From a checkpoint of a small transformer trained on Wikipedia: tied embeddings.
MLP neurons of a small language model. Each row is named by its layer, matrix (up: input weights; down: output weights) and neuron, and shows model dimensions 0-127. Each number is 50 + 12 x the weight over its row's rms, rounded and kept within 0 to 99.
A block is one neuron, or neurons of one layer that tend to fire together. Before each block is what it responds to, as a language model described it from the Wikipedia text at the highest values.

Closing punctuation that ends a phrase or heading, such as closing === marks, ): after dates, and closing quotes followed by , ; or . (1958):, "Rain").
L2.up409:57 21 45 69 74 44 51 53 31 45 44 56 67 63 27 54 43 58 52 52 42 38 39 29 68 65 41 69 49 40 25 49 56 45 41 41 56 71 62 33 45 49 65 67 46 56 23 60 35 53 28 55 52 63 51 43 69 43 58 56 54 43 58 59 69 39 62 73 62 51 52 33 60 48 44 60 52 74 52 32 35 48 53 51 59 44 68 46 36 35 72 58 67 42 44 59 39 40 73 77 47 46 58 30 57 47 59 44 52 58 55 68 63 34 52 59 50 34 30 62 50 71 40 47 65 49 58 43
L2.down409:31 67 46 36 49 49 46 40 81 66 75 55 29 34 59 40 73 60 51 42 47 52 61 56 28 37 65 37 62 63 63 60 51 57 60 59 44 29 35 62 50 54 33 33 62 58 86 39 65 45 63 55 63 49 57 34 44 64 44 45 45 54 53 44 37 62 43 34 49 58 54 68 43 59 51 31 48 26 32 56 56 35 48 42 39 64 44 35 66 51 30 50 43 48 68 38 69 52 41 27 55 70 31 68 32 57 38 61 37 54 39 34 45 56 42 47 49 68 52 41 67 46 57 47 45 59 18 58
L2.up695:42 47 48 77 49 46 66 60 60 65 54 40 47 60 37 48 72 43 36 45 47 34 50 61 46 56 36 64 52 72 36 51 66 44 46 36 59 54 31 42 58 61 57 50 39 35 26 48 57 42 37 51 41 46 39 35 49 57 54 63 51 37 59 40 34 48 45 60 39 43 47 57 59 69 45 52 73 57 38 52 39 57 65 41 51 66 69 41 63 43 49 61 34 46 61 48 52 48 59 43 59 50 53 42 36 47 43 75 54 46 44 48 41 67 18 38 70 55 60 46 41 64 50 40 48 46 47 41
L2.down695:54 49 50 35 60 52 54 58 46 35 58 46 51 56 40 38 47 45 56 30 48 55 54 50 56 67 54 59 72 85 53 54 58 62 40 38 53 12 50 26 34 44 28 49 52 50 61 72 42 57 41 37 33 43 50 44 59 60 80 49 38 61 52 63 56 75 60 41 52 35 49 50 58 55 58 58 41 71 40 38 41 21 68 43 60 61 62 46 58 62 28 72 47 50 70 36 57 39 52 69 59 52 52 41 41 51 37 73 56 67 11 37 58 46 31 46 40 58 54 74 48 22 49 48 41 50 48 32
L2.up810:45 60 35 54 52 49 67 31 34 55 48 50 59 67 31 50 56 50 49 58 39 41 37 76 40 42 29 36 46 52 36 53 72 42 37 54 63 35 35 62 48 44 47 63 60 43 71 78 64 32 34 51 48 72 44 45 41 50 54 80 45 53 48 65 34 72 36 48 68 48 42 60 46 49 50 60 55 60 55 40 43 48 54 53 74 61 63 43 65 28 51 43 44 62 55 57 49 73 35 44 43 53 36 39 46 56 47 35 59 58 43 50 67 49 40 39 41 45 42 39 40 43 34 68 30 39 45 45
L2.down810:42 54 53 55 49 44 34 67 66 47 49 48 53 42 63 48 51 56 65 44 56 45 64 25 78 53 72 85 59 67 63 48 38 69 54 47 35 62 56 42 49 63 31 39 45 46 36 40 42 73 60 54 47 33 50 68 62 45 49 37 58 55 67 62 59 42 60 65 38 49 45 51 58 60 51 27 48 43 38 68 44 29 52 46 37 36 60 62 38 73 41 66 53 29 40 41 55 30 49 57 53 40 46 47 51 47 42 59 54 51 48 41 41 59 48 52 58 54 50 78 55 73 45 42 48 63 56 50
L2.up1123:47 32 40 54 42 65 55 43 69 55 69 53 23 49 42 48 58 42 46 69 59 09 61 68 61 48 48 70 58 55 28 47 69 46 63 43 59 47 50 44 42 59 59 65 36 44 25 42 52 44 57 62 56 60 47 36 50 59 47 30 64 47 43 52 33 51 56 38 59 50 54 60 56 76 67 57 70 64 52 30 54 48 45 42 42 41 47 46 48 38 60 63 19 46 39 66 30 58 68 59 63 49 56 48 30 49 66 58 31 52 59 26 53 58 39 44 52 52 39 31 29 75 34 44 57 37 49 54
L2.down1123:51 38 41 51 40 59 39 53 65 30 53 46 44 29 34 45 76 37 63 27 52 39 68 36 60 67 50 57 34 73 54 52 67 56 32 53 43 55 51 43 59 50 34 59 48 51 55 46 40 36 41 27 49 73 58 55 56 49 56 76 46 47 47 57 47 58 41 48 49 30 45 55 48 58 55 60 45 58 54 55 24 41 63 70 73 57 59 39 55 49 43 71 58 37 46 50 38 68 70 72 52 53 60 61 35 48 33 57 80 66 37 49 77 39 57 43 37 65 61 36 56 30 55 56 45 29 42 44

Head nouns after "the" that refer back to the article's own subject, such as the game, the song, the village, the team; also table pipes and parentheses in data lists.
L7.up851:51 58 27 57 46 48 42 59 61 73 49 66 38 50 60 56 25 71 62 60 72 68 48 69 42 37 37 38 43 64 64 43 70 43 43 48 64 49 42 51 49 48 77 42 44 40 37 25 65 60 48 44 32 38 45 52 70 63 31 53 39 38 63 50 59 64 48 52 51 56 76 58 43 35 10 51 51 55 32 66 43 47 22 45 72 43 54 52 62 54 40 62 51 61 63 49 62 53 46 52 47 62 56 51 50 65 49 47 49 30 57 63 42 69 45 56 41 42 59 73 55 34 52 36 67 41 51 53
L7.down851:50 41 61 48 51 42 49 57 33 42 40 33 42 53 46 53 62 53 48 55 57 36 22 53 59 46 49 61 67 47 43 50 46 56 59 43 24 55 42 56 48 27 43 60 50 52 59 55 47 45 38 56 56 84 71 22 33 39 53 41 54 42 53 46 45 62 58 55 55 34 38 51 49 42 64 57 54 50 53 25 68 56 53 68 54 56 36 49 49 47 73 64 48 52 43 41 53 43 50 44 66 51 58 51 51 14 68 49 39 59 43 72 59 30 65 54 52 53 29 49 34 33 55 48 47 70 45 35

Commas closing a sentence-initial adverbial or prepositional phrase before the main clause, as in As a manager, In 1741, Worldwide; also sometimes ), since, However.
L10.up67:55 51 69 51 62 49 54 45 64 46 44 37 71 43 50 36 19 30 54 60 57 32 65 57 59 55 61 49 27 36 52 49 43 64 44 35 52 49 65 54 60 41 52 50 52 61 39 53 44 59 49 50 25 56 51 50 36 27 46 45 34 58 44 59 48 76 50 42 56 48 48 56 58 48 45 43 48 32 48 44 56 43 57 59 44 15 45 50 63 52 56 61 53 60 43 43 50 45 27 65 32 58 54 51 84 59 50 55 48 42 59 37 56 51 66 30 58 63 36 47 40 46 70 52 51 71 39 59
L10.down67:40 40 38 50 53 54 33 29 52 36 50 75 32 58 54 49 72 65 56 54 41 65 55 55 52 44 36 53 72 39 40 32 59 43 56 54 43 42 36 47 60 66 57 48 52 35 39 51 56 41 55 57 68 49 40 61 57 66 58 43 59 30 54 39 39 49 71 48 45 34 51 47 38 46 46 40 36 60 47 54 57 56 38 33 61 71 50 56 24 54 40 40 37 57 43 51 62 40 65 55 64 52 55 74 21 37 31 59 55 43 36 57 39 52 37 40 56 42 58 44 55 62 38 60 43 23 60 32
L10.up540:65 68 65 37 39 36 45 80 58 54 36 58 50 66 58 45 40 35 70 31 26 32 68 50 52 47 39 59 52 56 42 40 51 72 44 56 62 57 67 31 26 59 48 44 59 59 35 29 43 58 37 47 25 53 80 53 67 45 63 48 54 20 53 52 32 68 54 64 55 58 54 42 44 62 36 44 53 46 56 29 34 43 44 49 70 34 46 58 45 48 35 46 60 49 35 56 37 39 52 41 72 49 30 55 51 52 78 56 47 33 54 32 46 46 49 41 40 73 51 46 54 41 43 56 51 45 49 48
L10.down540:86 80 72 48 53 45 50 59 70 37 48 52 50 60 43 42 56 39 53 36 42 37 64 31 51 51 57 52 40 46 67 34 64 68 41 54 52 57 53 45 21 41 47 34 35 45 39 34 42 38 33 64 40 61 53 62 54 56 68 40 43 37 55 51 46 46 55 70 49 50 62 30 28 46 55 27 45 64 51 40 36 49 43 56 55 47 49 36 51 42 39 38 60 43 31 75 38 47 51 60 76 45 20 63 50 48 63 66 59 47 40 37 46 66 41 58 58 56 68 53 52 34 45 70 37 56 55 39
L10.up654:47 61 44 32 54 27 55 59 71 69 40 37 53 48 64 63 40 47 73 38 40 46 60 74 40 50 27 25 70 43 57 41 42 59 47 45 54 61 57 37 24 61 39 37 49 50 36 55 49 43 53 33 53 49 39 37 50 63 61 39 27 41 52 53 52 54 54 67 63 47 46 61 55 46 54 41 51 49 50 37 27 57 61 51 55 45 37 63 35 48 57 71 44 32 66 79 62 27 44 41 65 59 39 56 66 38 73 52 56 58 48 28 37 52 69 64 63 71 53 60 41 36 54 51 39 45 50 68
L10.down654:58 62 64 58 39 52 49 42 50 50 51 56 43 42 56 34 49 21 43 77 46 44 47 45 63 57 37 61 43 37 54 50 50 53 60 43 62 39 60 32 46 53 51 50 48 53 50 18 34 61 33 55 55 63 52 48 45 37 59 49 42 49 47 47 58 61 58 56 57 50 44 30 48 49 44 43 31 35 64 52 37 27 33 43 61 49 61 43 49 37 14 36 60 54 57 75 50 64 66 61 46 72 40 36 68 30 56 58 74 44 47 72 57 64 38 54 30 47 45 52 47 29 56 68 71 56 37 48
L10.up1128:26 49 45 71 45 41 77 65 50 90 44 39 62 42 43 56 39 50 59 60 36 42 52 55 71 47 29 45 48 47 69 29 37 46 63 50 66 66 51 30 31 67 43 41 59 50 28 50 36 39 35 57 34 39 57 50 44 51 71 43 50 70 46 35 50 60 50 54 51 55 46 58 30 59 46 24 45 61 40 49 46 52 53 43 49 47 53 76 46 30 49 53 43 47 46 54 27 44 36 63 54 49 57 44 53 41 66 64 47 49 42 16 48 57 47 34 44 50 62 36 34 32 60 42 36 47 52 63
L10.down1128:53 69 66 36 50 63 22 66 36 41 74 49 48 37 78 66 50 52 34 47 47 49 32 33 37 36 59 60 69 38 55 35 47 50 34 51 52 46 43 43 26 30 40 64 54 41 61 67 36 60 71 47 52 40 40 45 49 38 52 46 56 57 45 65 48 54 45 51 55 74 39 61 65 59 53 62 56 46 69 64 51 45 57 54 43 48 60 42 64 48 32 57 66 51 56 57 43 67 66 37 59 68 41 67 50 39 22 55 56 40 54 55 68 66 59 55 61 55 33 62 59 65 29 56 48 70 40 62